Weights of a small transformer language model: 5246 steps.
MLP neurons of a small language model. Each row is named by its layer, matrix (gate and up: input weights) and neuron, and shows model dimensions 48-143. Each number is 128 + 24 x the weight over its row's rms, rounded and kept within 0 to 255. Numbers have three digits each. A neuron's up and down rows have the sign that makes its largest values positive.
A block is one neuron, or neurons of one layer that tend to fire together. After each block is what it responds to, as a language model described it from the Wikipedia text at the highest values.

L5.gate727:176144098100139116135130110127164150109145111140130117104107145105136166117115082186117136162140127097105113117157092157173123117159085185117137123125099127110134098139122089173141152139145167133113100123089113127144148110129101138119101159126138148136149115138163114116062140169132108127
L5.up727:117156101143157140114136096113168157109159104077103135122139131106183124125114099110156127137182124127092126133175069112175115130105176174123139136122123167131152115100131119121127115088093166073120136132122154148136145135175077162095126111129093133097133127120117135128139162106145145113
Range dash in infoboxes

L7.gate72:183155081104155146135075155148180166169156127101119145106114162131128081130099161129121137121093158121148133142132111133107140135139090120142132153103088100144179152136141142114125125099151162126112140147076152117152116121110130147137139147120139147161112122108111137157140113175114072152
L7.up72:127131081141156131148104100140193140154178104142137134125118117153113100140111167157106117104085170139147136149104090136132129108141145124151146124087096103091152119128129164116093170096146167131124152160089105140154105109145147154166157137151124127144132111089091132163134144126131075103
L7.gate73:130122092059127114147147146113118115116130112137139149104131133174139142132161109133074104111144133118101121127082146085096136096141102166153141137131160126160165149124110112134144116131129136136142155113120142142087139122150159141104112138080124138127165084105116161107093167120143115159
L7.up73:155135101125099170148168123130128108105142200080121145167126141135131105127122136128101120206098111095125190148169093132087103127176093111118155114083122119156120141141163099104145123097123133130176099184104124137117138163134140122119106140112085137151150117109123153164124153107122091123
L7.gate209:161148159154143147124129159105149133078129103129134210117117166128120154117136171134090107071119112122110154129090100107162147130115141135091132098093153110107162083152121089129153140093149151144141175149126109112124093122096131103125145131167136131125128153108142105087088136144168104074
L7.up209:096143113118154169168119159123138140135126132103129151158105142182104140160087156090126155126136114151146138148158132117168129118099102101085153141107148150081143149141093132098153157160126171115169124152140061147134156129085096129111143133117141083110151106116138101093138152126159112104
L7.gate288:149119167135096108106148112147118097156102106124142156090111151151115079151149108108102115088126153143148140153120122118122148108158093128154131153089169125115113141081203169124122133131110156121125124157095105124128117145161122105094159120133157158140152150144167159158129096116125119105
L7.up288:109151134135137133107148118170161129132137155137110136083102114139065143153111178160120110110119164095129145149104131107148149118145119127088089093129128125142166122145118172093143140139123148143131143127161112154121143111119139188114104151177083131146142130064061119108090170123104126130
L7.gate342:136127150136139094095122119145110124131125127081178113148114151121096140146136115134134112075072154171143159142108120095137172090120166092139132109166146115105110118098161156129118107177136160148133138129116167135126126166105151120119072121131100087171140148153105119151168145072143120112
L7.up342:138119121144122101102076147132116133145130139130113120102120186069113137144134123154130133118078156143141135132120144112125126124120157120118179138129119148132111120111132085123119150142092152125137151107128110137111128129139133112080103121128126171134096089146093140110130142107130098098
L7.gate420:167099168178092103113118160153141123156148158115100137127114151173119134110137129167085102119098127112129146137171134123147186172106122110131119147157161121123091139108134123143126118110108108163092129145077165130128122122170160123119125123169145132123141100109146117132105147116111115123
L7.up420:122117172087149150130099123138141143127177109153141157145116105128105170154137154130144099073075146111145155128165145137150106113183119150115137139146173183111120110130104149124118112151139117141153128119079142168125108149173118179137143114089150151120152126148127151138098164133102109095
L7.gate432:167145141135133142132147109110130110144144136112072154145094108192121146131149159117145104107144117109118129097142134127161097133133144117101150130096141115159116129106129139142131100140154117151161090137142146095090093118122113156119147173092135172160126149115139128126114111072088133135
L7.up432:168166139141119112112117140129158102174165136103123147194111120170113122114097164135141116114122125144138148057167153174163131123134146111117160144121139062140093138092143158140102085135125126147137118116115136097120081111112100127172142179126121186119171159125141127111154152087127087095
L7.gate451:139144112108092160176179107125107156121156124074134148105114117150161135144106099125078159109136129130145144067104155147124141167111158171127107105144182097137079102118134154156094112147170114135111117134127128149100126155149112131128146178141127155074102131104089130109140121113114162108
L7.up451:132091094150113118127126142157154154117102159132126123126128111085126150153122155175120153139110159089153133105090131106126148116108120122117115099123130153117142147155120126147093136117112106123110158152127095153114071131110124137184135094116118103152104108115143148112121118140117103105
L7.gate466:130144160110145128114167136133140095120149131155124147101152138136107134132146157137090132105108094152131127123138136159138145146145152141130190130143121128146074156125106138112097124078114143131136104173115120140140095140156166150139112104151100166136120117142137137133131125092122143054
L7.up466:177111138158135120097115138166127136133104125176103162104135138137153138141142202146161165156148167069165120115121141108116090155158156124100144119100150118198099146141112133126143141143150170128111159144143148136129152087134137152130135097162122152106108158109158118156154129157110109104
L7.gate530:109136139151129091108147129129149138125178112155160197132124144128086126132181142144075097139091153155170183144142165139133182099157137091136144161103154135102101167115144161116142131155128098147145132164093126123149107100106133101149119137118157133138144160132133137128107132106156131095
L7.up530:115156154105112110145106122155098157118139134158100135115124093122157145113125150158108116114135120130091153094132062120137103122109139165158175146135131128121082138118133121064133121179079115104117111135174167144161096129131104115143132135170128164115121136132092101090132114122116168127
L7.gate532:111113153129071160111085140144121158110146106152096149153142103131103113168131160107129116106123121151149144114143169079148070110104125131186106117101169134103104089109125141085128121124110075132129154138153153134150143094155130144159078122124162144110152132159115116104136105146108109125
L7.up532:172159129099144124124103147130124109163144145104159138110152101133118133135166154169107158130089077097110083146146088083152159099154125150142159104145152137141134150135113120123140114131113122142173134158132143129155127094134126115099102153088098126132174096109091102118145133112103102069
L7.gate573:091104129137109142160128127125177140148124162137164126158071126146064129109115141088094140088094129113106117133094159102088131120146109091154159103127174133170133115152127149149113114156110124160137136150068132120155067102147129139147165097103097127097146133130139118131127140129138097126
L7.up573:134170109115185153168103152100148190141110146128105142154160110165097096110151143126156147084105136148127152126161187117134125158170120154130135133089117112125133096156102163163076092144156132134152117093106113144142128107107153171104119108077168101097140145098140121134078149105115107150
L7.gate613:149171092142146141109162139100174164164143178101150120120106122113099156127144188177103096117141105153139118166122145111108122106135107129137100147137080133135147137135147174140137088100139139088117136160103133124142120155158126147129115142100127123172074135125129159141128134127116149193
L7.up613:140138121135119107101133139136143127145174137119149098124103122106108156152111166167115129107159130150114126126135146136136121162125101140107144119148105110113113124092138157121127126096140113169118107128142078107104184156100140148116127092123118190111118100147079161101138147106132104125
L7.gate623:095091147132129114128158177087152117186166103120130134107126156121109125129163160151119143155143089141150115186173136109144148186136130143134132125134127069136148165128172131089107110096118166151090116100117114106125152138124113096151093119115137150133142161154128149071135134132110118114
L7.up623:144135151147152098119100149122144132122140150180145127108113172109109080123133178139100092099149142084120110165160128179150119147151122117093099121103070138150134105133154091078111111150104095148124149091131107109147154137148122109126135139128143130111141125148162111088150131116142119124
L7.gate634:173133127110139094108074096144142128102125077148124128097112138119123158175095137119092112106117164133114145176119097104156124094116103148132114150104139180135077139104122123192143139128149121147133112123166123132131101134117111126140117145122134111104105132118143117156094141110135117132
L7.up634:171205130144131118077109120142138098135155114145135090160133131088104116102138112114129137144112137122103198171125094113181142104120152121167116163104092138101121180144144151138118134119121138138099138135119120143136099163105121159146153140157124136151156121119117121113125095103168152128
L7.gate704:152151104149142122103124149105133140169167109138081213112083144141134157123152146147136121118107134096123166161136109099162182109112088085154130100106133141102165095129145108094124062119140136118159118172136096125104131115138093140156131134148155118131120152164145153113097176102140121140
L7.up704:106121145148140126114124090126121108119147089150153143132127143122124163148105133141111098117160124134139165138133150146153121124132077113134154134108126142120131149137131136121088113129134094155139170111139129111124089197160168116133135096159149164104151083137145130139121126100141129110
Early word-fragment tokens

L4.gate10:117141145119075132147134128077119120169091125056145124155098151132107127146146087138103090126164136120139137102127122138128123126150125114101146132127106166118103119114153115110161146117107124144159133101127152132137161134142102088123079143098128154127165123123101136108158132112105131135
L4.up10:111106144099112099148147146134128101166134117097121124096114135098109110135141168149168127105111074091094135122102099148117164105138103099147154093136133137123201150112167153116127111099178103143111147112122098107118152114160097104134137168098126130125147111135132134159159166174114149126
L4.gate107:087146124163118138120164138130127083158142128118153143167115165153115112163136170104173137129111116115125128087117142150115102083147126125142135135137089135102133119131153117132184129118168092114121156125093153089127111096105121101131124131093117152136089112120174167134131149089098131079
L4.up107:142101119118099111129139109105150144144142125123145140128101137151118153097135118126132090182098118157143095104132114147100132114126151078117116101130136094167166115139156162145141108132152104145132162122049119140133115074133145101103138091104116137083114107119143119146136124142100141101
L4.gate511:133154095107096123156117114093137111140112126109138118143080136076137113120146128103118181091102122146156130104119150129120097121133159113142139084167151147128121130114160140144168061140145078134134085135088115129142131146105139149141158150121109150094122105102105183123144158144135113107
L4.up511:129146180135147126133188136124167095111149142107119170159138112139082126112121129137115127146150094155131170116146078154124115156127119138102153111143151114147094130129144105162155150145151161115152122115156113112078116140089100132141093138120105160153170132134135131143144144106136088129
L4.gate817:143158149128117130120141096137141103134115125109140134127155135121129151087169087135155121122163115094162105114119087119091103113130161118149132133158100103117165111084110162116177061156123075169124108133107144146146129148141131123130112124101142115155106104100116149127111138126144148119
L4.up817:129104121099119134173147106168130136110107100153139120200115096092161066152116092076144145108136110150152124104076127164110124132127139171120112091144155137169133142096129102122106121142143136169122148115096143123130107141117142112080122097087118155114138123111120127156108135160122133127
Word before capitalized name

L4.gate301:116141110137106106145118138136144172126147150133138118112139125138112130110111144142111146117078120132124098081136163111158109102132084115141124099134119124153155092171171086116114166108127122111136120128159086108125114103070102141163130074139178153136143091144131155119122120131143144138
L4.up301:122142116152113146135145163118101124111139135149100136081139146149134113082124129147143129156089111134135065101125146136113108140084146129118111096108146134116178104151162091165098146126144095113145131105124105157092119107125125126171151121166147099160149138124137138178120113147126173114
L4.gate357:153123132088117116115112153166116162125171088109136123122146097128120106105091135133170130148096179140119122130114128136084157147131117102127161114152119095156131144140102104145128134136107096133130122138170119134119087110130095182137136156132110170145165131138124129166093136075106128100
L4.up357:094093074099100123137101051128105163124144161071143142130124137047127143117109112168139101152137125135119183118093120088078091115145128141126152181161106141148149133152110104168107161104091128137127147138113126116133114096129114162143095140106141114140156157143103126141140156107096170159
L4.gate398:121143106159120159148138125152115123135072098122126171144127154138131115119095124127141088119128152139102120144111131151133128094076089165160164115102135122156135124150133164137080180145107146103165134099144108104078146119131118124138141104121141167122153092126141137123141150156147138105
L4.up398:131114177102174145109142158145085118165112127134100124101104101124125128119134132115140082128150178146128163159113155139195144104175098117145104126130117096096164140123083156122138130129143188123127127129167084110134128115096134140129172101118156100135129147152119160090156126112154140141
L4.gate690:139099104143146110112123108125158142150111143114134172135097125128133106131130122141113114135121138157103096152090112114137116150100114125135141087113118144131157095192108139156131111152157143182098135159111090157116113085141096132112116150150108136075159113156149154134129119085122104177
L4.up690:105116127121109130118100107144127099140178134146132135152146095132154137107174116161092132164123146115103098150075101107137122139121142123109121101124158108100116079207081155112134114173123153150104145141109083168151104090180091143081118150179118116104135123131124111142125086079159110166
Word-initial subword fragments

L7.gate22:130092114114137109127109102123097132149122124111144163120142150163115123135149118148120074146168110112129117152144133111099131088139129134123122119146140104141129146089098147133154090136153098150126158157095151109171099130145127108082118087146114138100096150130073159106100136098127109113
L7.up22:068150121152133147136131079096113106130147164131114128106137137133096095161120100122100060121138108118103140122147138172128112126127124118100135097148130123158136101096066156106108088128123144156139162171096157102169088133137111147109106121136187130132126117142104170128147157130091115110
L7.gate31:136118097136115118158104135113135095110107152106145112114148114102147089121142127120125134153107137125110068143158151141171148120096188165154132149139108093127154125130099130150114101133109117121106130129127122154115134130081092120190116167175131109154085161142162138138154126140132135123
L7.up31:178138151143139117152084138161121121125139141107122150117102138133125145133137143137095116118083159138148130099096154102121187122079156115131158126122166118150093110082131112160145132131128164159126088128099157115127151141099143117151123145124110164106135086109142105154109129139165121086
L7.gate39:134118143139128141126106172110122111104119152116127095120117155126109103156152112131098127119148067179131093111146141123132144129143153107134141150129164159136081112140104131122153069108158102136165089120154161126131150128152137140117117160110161107099111106146086139101154163141093111180
L7.up39:170101134187111152123101113136156152139156153184099122146103158152095095144160141132085086115140105108147114169173116117130109120111123114127132144134174129125106124060139091127123124111156114133140122113163153108161151085154135095110127138144162101128125144121104112097146181145099094119
L7.gate49:159150100200117170157148146134105098071103126130168086156147165164099103093102133125142138172141102129131130110121115113138150114124137091129175117116118094153092125114180106127104143104124148123149118082120128112136125145127107115109146165081149141141120109128112112143181097113153135151
L7.up49:144092114112132112150153115096110112155115117124142152150132136129143151128118086144100104135129130102110101139134143119161144099078154100100137134111147112141120138129080120107117117111148118080087148117066150137182147110147165146105130140145138119128135109131123159104124116151101161175
L7.gate77:119088163120125102170126105128160161155083127145110097151118159117107137113105166172145119149095134122146125146132163123122128137106165120139135170107119141138135151131154135118164104162132160110141126111129113117117107164104167146138149111095122109145138138118084132125088107102110177144
L7.up77:107156134136142134085120120149155115079116104153103136115125112081100098120092170143117149125120136050176100128115153112127077139154114116131114103151128125096088125042088097149095122112131114112123155149137145105128116096151156125103100136142128134133117114120180134102123137105104168162
L7.gate104:159152139114159099102053119130133166134145126101152126150129111110141105164104108155116107112170135093171109151141158095110129115163110140138112119128124111159172110158116142120124121154138158109118148156118102144099154163141122117153112115111132156083116117108107076118147144129117152130
L7.up104:152163131126139152101153119115109119121153119158137104130141169128054113137125133145175126122147121113181144156110131105127156111127088093122154129066123132128141154123129124104108128124136159125173089119078140110102140101138142159121159133142071132142111127115140119114131110103132080113
L7.gate191:133130109117128109115068150140140104126166159153098137117119156134120132104154157124116127152138136092097097092150100117129131113105106118101132136143133079135147116105115103116119136164144121136131186155100139148104091141152165155121127148072137140176128142110113118135104159145123112118
L7.up191:106111101147138125054122050158066072121101080118127160097136120139101149121114145173080144112146143119161134107109132134116141136158139167147124148128121169134149167154114129127124148143171133119128105134124137134128126178124146124145102088079131142158082164140109126159139097135156096142
L7.gate199:130127100140159118120069133101138138127150130109163144079135145123107160106092168198090086187126132107110130098112129132115125150119120118150096153127129128150126106133093076094110123138127138135144188096136151109107115142153135148119136133138182127145116149134102097098155168137133128145
L7.up199:090138109155107121117183101140081121130171170122103139161099138078144124175115173121109117149155134122133137149128181071109084124116112139139102122128124085108152165103158147138105186126103100117122125156151148109198144135136159102158158098166095108139148117108149131136128110141140103080
L7.gate373:145101149104139112147120147106085136128120139136146139103131151129144136119101131127075106128168106077148073134143104114135152106148119111174114117155143147148117116105134112122126115171186106141147117108088156099146113151106113136084119119131123121146106114146112108113185102193109143153
L7.up373:132124120143131112130155121119140109124107113106142088182103122129118138108112160143142120095111102099098122132128113124098114096111137108155120160146097185123150158137122127131129156144159141092103181137106130110161122133139123107101101158133139135145132146145106147113186134144111142151
L7.gate405:176170113122105124175154174074131131159158124088128153087155136099097163164146131134166126125091147189076089125100085108126138101123113088107145152147129129092125091113122115121100114123144118110135139087120166154171130146119119107141088176132157132131109164109102157139149169083145161192
L7.up405:124129132119082105124144109117128125108135103106174133107161130101130150090133168093170124104128136172162174143092112146157171148088150117104079077112146088131075115116174133084127132131140164141128120136149126145150109153155123139156109186137145132162124105128109168103113150109115110113
L7.gate445:092165092083118080159126106121161152141121142086141153100142120106145099100145145142118115116174144136112174095087120149148137115116127154137122133133109093114134143152144096158145134093129104129161102094121175141152112151150104154149110110126143135139073175136124084193127123164107135144
L7.up445:134161137064148109150119164148164103172120151116115156088133098154119152113171119133080134106113154139107131141160142108147161105108178147090153181116132136133127184120170110149154131103146111124152117086107134122176168097136129103152094138149126104129137177158114147134144149139126152104
L7.gate453:127124105112107163122084137121103146162123139109113119099073133099117119134141134123117114132072161121116052145098142113058148133141133115130158157138109117137171142132151146127151107158128114143115096118112131125113190120134189096122131138107177142117118108126130178116147136111112119142
L7.up453:157128113103158127156119155114139139128138153124107117125149126119112120102107135125155157136152162123114138144151116142111149168168139124127136096146095066135135168135106103130113076159139092088107110154108123139102139126092118123115107178121129137139108166175135171175143128122144106138
L7.gate465:126126117135138145149082112128128137180172165123097162142097123122103156145141131132066150131104125105098142120114134164129157133132133108101133109111106105166113130104101078125127125111154096121127142159096078151115146145137167149159149158089132105162116166122120094140162120130110144166
L7.up465:121116115112110147125066104112164110132123141129153136111112118156108155160130104165166189156106097117096126151102160132126155116150108081158136119146116128108142116142075117107133131150110106134125150104104131150118141148140178137140112115081119093174109149122160102158147102123150111159
L7.gate738:133098145140086118134128131152126121149120140134139164119082156149093142128122150142124088135127156088082084139137136173134109129121125073094097127100141122165098135110142141116118113121148111148147136138113112123197159099099191133117114100137167098164088120146098099126120089128126159127
L7.up738:154097148112106126118139108156096143132103135188145130130103101127105141163121129133055124150145158111123086155128128065149111134110167093147113133092126072148117115108117104134155104149151114148109155114093110128121126138151108133167090113135085147141092185146111134102115138096124110101
L7.gate753:185118068114107153127118131113124122100152132177151127145129158131127141115167125102157146127118145145100128075091131187119147167141095161127155100122102119094125110147121133134111082103146122100138142141147141137098177110111121111084145134132147151168112134172092107145146115111135134135
L7.up753:121128109127112105106150124161177149158154103136136139181160110123113143105152121099130128128100152148124108078112107166153140153139124177129136107096120079137116133138111117136118145113141143125125161131127124141147134120127110117148146148139139184163149125126115111107149099132152127154
L7.gate798:153152113159093109154108156115144117135159149106111145119131122076119116100149096135167144103163122123094127039120089123158127102134115125126163085158113159173163137163126095158094140082129104133149100116124105126096107088127127104129128164175118097132133142131122162108106124139112131125
L7.up798:146111137148082118123128179143106116158124136145148119097139133097126111102147085148127126133157102115115113114079124136136121139141073144123098087118111118142126107148139076097126108073182133139117106151127107119136137105141082111183098135132113129162149140097166178138107198150121115118
Word-second-piece fragments, prepositions

L4.gate245:137117119146100124121115156144133129128115127189145119111141111164165129142083179124097104120115168115128107137103142132138144133156165143096121108092148184157075083148130087137110147102098104146124087148108118131177126103137120132092108116137147174154160134174144090072142145151140113113
L4.up245:118148118151139092159159117120135147113124100069121129100105109126105106133102159083143081117104100116137134153118170105154143117112131104087134163152123136084102108155128125102126190115100131116128130112094128145109088146128149090113122127081152140116109105112150155137171108129131112126
L4.gate443:133111102096096136124144128100141122114147136120169150127110115164123172138106158172114121137131095152155083118121126106160146161129099121123163160141127161154063117157140083130222154158078116102135111109125131144129128162140176086120126112124135164094147112155093148107141151109131119160
L4.up443:102106134127108157134135164124111131123124098172146141111162150140095136142149132106126116109125118159171126108145191174129098111154119143139091165124127121126123117138127117120147112127110135135143118093134109104130112120134133171137112117135093137154138121121125120106113139133091126105
L4.gate505:131059141123122134111129100138107155093093115101167132104100106178137127153101157114153101116082091113154170164116139106091129103120133172127087159114131154121093158136175112155162159122058145158135141113093183114128133141155186113127159093113131123123133122160130115178100149097070126130
L4.up505:120128115164117153148155161149116125070169097139122130134123123124138130129114178121103117143106128148157133144144127137094114137151182168047163149090097170143109126106118158109132152158148118133092134089150135131146148117122158137140161118130115124129122115075088153127149197153128159088
L4.gate532:151114122129127139144101124127120081098152119132143138094135173152113118139123184118150128132119132128116088128106162132135126154170147159171147149117120141163114111119136132134148118150120129156138103134099147097115120137101142108119188087107130127120098117107132144148094123083085132154
L4.up532:139098121136159136136135151139148126174110150090138122124086050141104135125153098110139110142104143133129154159102122146129161101112133118091063110117142123116163103113149105119132130120130153088095140120117139165104145117142166122120130137118150140164133126134103129087143144140105100113
Person-role noun endings

L5.gate602:145160134096109114163140114098137147157156106125119091107090146116097135146100111155126108132121139140066118112095155135136081149129118111150136132140100125132157151127097113076118158110062102116168149157082086128155132141105112107159159136103156115136121116154163128111115172166133119152
L5.up602:145130121114140147095060136109074139162133102137163148152156121127123164086104137124134093115107118107118134144113105154107132091128114132115120096130102118160141099144138100091126110143157119132131122132108132120143122146140101122087147075113096167169090175115123121096119091095125150104
Date-introducing prepositions

L7.gate28:121103129145141122140104065153109173134107147093110101140119167141143143162090158123122128133133149135090164070090172152106100115130124122120155138102109111138085157145149121116141120104067125143165112141121078119136107143110123109123160138083087127168090112138157130097076133104081122165
L7.up28:136140140122159172176127134149130113116098170145134128135140111124154142111159114091139136126115097159153105120108162123122140145105126104144091158119126129115127134149126121102128143066112132131087165098101175144103160148146131117120128151128155123109098112113107097082123120160154113099
L7.gate211:129108107106138149121103104144091160113100085121111130131124108133185127097111138140095138096126149131142133091151138119113120119179118168109145138129111140154111122102158105144139127163128090129110156144106148124132112129112157091118150157110116133090127097144118083099118178142063126088
L7.up211:078151132104135114144112128140125125111122135143125124139082136152119137103148125126121158129092115135160121143134125110134141100165120098106085169106118086168104124148112085158158130137098121130106104124093102130102133142106131137151122143169154098119139168128109094094155140201120128120
L7.gate252:150112115102126102100115123107128096152166115103115164137100135125122170162107137138116138143140129143101170134087113118113084156110116108115168158142092144119111099132137120106138152107123144129117122158121105141148133118117143158076146156111136168127097175138136140068125081133116147112
L7.up252:142117138136114116155126113123123104123160162120124119132124110110154136110098137198130111114164076146125105183177098130118117106105092113081138122079110112119138133117152112182163121118120131154079134130126153118172148133129111185138140167135095119114168109135120116154130141132133142142
L7.gate277:138135146150105146150111134131078122139094097094160148103100171138160081160159146133128158136109137145148145131106146091073124106111155097137147134164149119145120133138169089168127088140130100118131139135075127101138098094084129136149142151141141191151147151133168098088110127143106108126
L7.up277:135111121143123120115143152172125147134155127160157116104127134131203135123101115098085106121149126112111130132157147137086107135139102122113176120148133132140092125122087152154105170138075094115122131091138116110158119126144121149079111080101121122113095065101130138154149105111098159137
L7.gate281:138122089086121157127132100134130139154140111088150138126146104172165150154065171106139104102097152157121128136137131128110170132153109152101147110083135128128116119101144127140128137099107114179131144085093154137142115127147101158089144154114162144125133150145089122096127129104143128079
L7.up281:158148088094120088138170110121136111115140133128110101133137131155127086144088197147147101133095117163097140141157085113165145126118108113104151134124090156140136140149177147141137154114108142128075092121090116108180122143145095130136115085156135123137103155124131158088168151117135087092
L7.gate300:107137073142077118151149134130124135109131162145142136156143138136087132120143121141148132140103134138145107149104112097107148076143159127143108128132138082122106159109144120128153137134132096155104145149076084105158143147122181134099149128136126113106092157111131167133128114125132096144
L7.up300:116144083127151114163135109149132119150125142175138126126122148159105169121117132096101097140127127154119082163129109095119171111126103083130114167126148148093144147137098099135128159105145144145110112128138095119164159099118126107115094122096163121112150151146127172123146158118154124131
L7.gate364:108115098126109126153095168154125145130119156149117131139112148168150121113151118125126095147078126151085160093167125093159092138127146126101190101161128127152094112135129147181110154159169113090136100156124140140151067063129162141122110126132122108137111118158150165146130086114065132130
L7.up364:139102112125148148120142177149166104122117134118147077149150124153101124067165144155170136124086142169116102126112171138178156141133140119149130130130173099133155113145112113142104145132138131146120123154160135129141073146155110105124130100117130135104122115146146159145108151193116150155
L7.gate386:148110163120129181155142113118121141130070092126142108107090142130139134105112177111116171080126122119132106133083122099076151105115102127136119144116171121141122097103133181131090097156129088138143092138146135145135102106111111168148118127103096145106103139167133106067116147133144133098
L7.up386:127120128132139133115125110160139143113152113163151096157080131143100105103121155135110140130133101108141177151153135083109138140149078112124134113123116113167104139122113157137125133088160151116128142091148099143086119104086146133090147134113141113161125161102129148134113140176148082097
L7.gate436:112115106141119124123124091133113167100135114111130126161082103106170144146158121082134130166103102153127132137107146160107114140156166140118152209113107156138072142127138138163096155115092111113110123150086147147130138135120158125082125095119141118127136139158090114111086080127099128098
L7.up436:113123115079128121093152110120137120130128081111141120101079117135119142124089108129186073114089074159122055070107136165106100154094157099131143122116105145129120138117101141153126150117125151082104149142108084123126097129109182146112137108137179132137160138176165105142150133130111109138
L7.gate491:090082146148136146138135149130142112176110143147152115171092159147141122141136131128099108103124113123155162129079149106133124160137136109095141119092140143141118114148172165124127104143071122144136160140146112134108167123135142174118137129140107113158090105144144158165113087121157121109
L7.up491:114094153143108162095186127168139158091118113102135123151157143164090147145117118088137130090091069125115175160121157138166146134118134124121108145090166161134117170105154146098090121122131089136152186158125137124113150109162196092123092160105128097083159111091158126094139106095128130087
L7.gate505:162095124102128090113130135133169136172113109097155134150108130110136158144109145130136095121069156127124120154097134096119150124113165130103109117135124139132106180141133146167126162134117111143094119135143120120134120172163124137144104121163127145177112164133108158146167166125127121148
L7.up505:174131107104120135111162090101118170090077102134179082162169123135179137120100151089125148119100132143128158127118117140126114112104132142046085144111130091201108131113128144132150134131121094159114125165104086135159110122117103131126100111117083133134132117165167147112146118144150116091
L7.gate512:116122126128160117154116142127090133139107154154185146105130127100155131140111108075080136147140120113080083131110160086115127151148116120139136096137149139137085118108126115130109100149095089146146151163102134144082119101119142155134139114153078120169153119124124111165096118135100121147
L7.up512:078152150126134077127131118123077161112131123141159167145145161113140138128115150074121147123117101144127122083137173109122083115120166184090121116137145130117131081101150132148155133120116129155086169138083127121103132102125150128141114113151092148151126119088155095178107102134121114139
L7.gate678:118144110180102133179116132138150135118126113154139121137093130125152138139134111168103104129131141172137163166117130114089124157077121140171102090145140072117188141151142163079116126148139086108085143145141124135142102071103122137115115149133164074166130141157099126107137146096130102115
L7.up678:119076111110151143136128100105150156131133137155132140095125136127145128137152094158160121148057115175102138165111135165148155112128127070152118177100128122159117144149150135147144150188127157114076129143178143138146127134146136113129147092134116082132139101130080114093118072156120157175
L7.gate762:140144103164152130128157137117153169089103128101130132127083134147117127120089156115126164124094117146144123147106156128084149085152087140114087136149155131154135121180103145155116139117081115118100112111110122117092149124122120127125125124119084066128125143130126143096111152165147138123
L7.up762:146138118139137138105163112128097153167109103160158070143078121130138132081143173131145154114144122104140137133104099132053111105124115132093145089114163127158101108124105097178111124180131157122110154173132088150120154140113099130128148131135110126174067121155136131085071129129148149119
L7.gate783:132151170184093090133177130124175106134108122129127099113102136163136112134096154133119088095122104185099127108137158093135087130131182122075147156152168158096112117121152144151134128100085126145069090122136135096138130104086161150129122119164103137149136153116085161123122079095081128099
L7.up783:119148110150156133163156073147155171138145113131132145125105092172124152164164123096129133114116166138121138099160101125155167120128144099128101157124118124164166161158105171162119156098155140105105121137094129146089158093142140109144135126158159137120134154127072154094112098156158083140
L7.gate817:096151097104127108120151134118107138121137102170106149125105147093206127123126101124107129135118135128105088140133146161121139110159139103113129106109130142191106131166167121122138110147103148125083101151131132147164158117128078141080143133145133124143136151131136141135114178203116120158
L7.up817:135129140129151130088112099095139101131086121119099145119144105152167102121133119125143124122072104141131170179139128186141147121167120096125173167111114135155142130151158106143114161148140168108111138144136125120173167149174143169113117098136141102132110111118146151104107124095136172151
Occupation noun endings

L5.gate165:123101127132116122151131138121123141099091135127179115107136133075144100169130183148187087108098126133117128165172133119130101132075146146146131136154156143145129131125133129201136145114095152127060144148075132123112162091132121153154123070170159115145105128183160109140162154147112141142
L5.up165:178126121167129142116082124102126170105107115084150138128169134150140127075099132120104149164131176118078111125174130150128108146083164173109100151122101101122084093142172108149161124153112168136123117125102108099153112144153132142115144114102096159111129099069073096116116129128143112141
Role-noun endings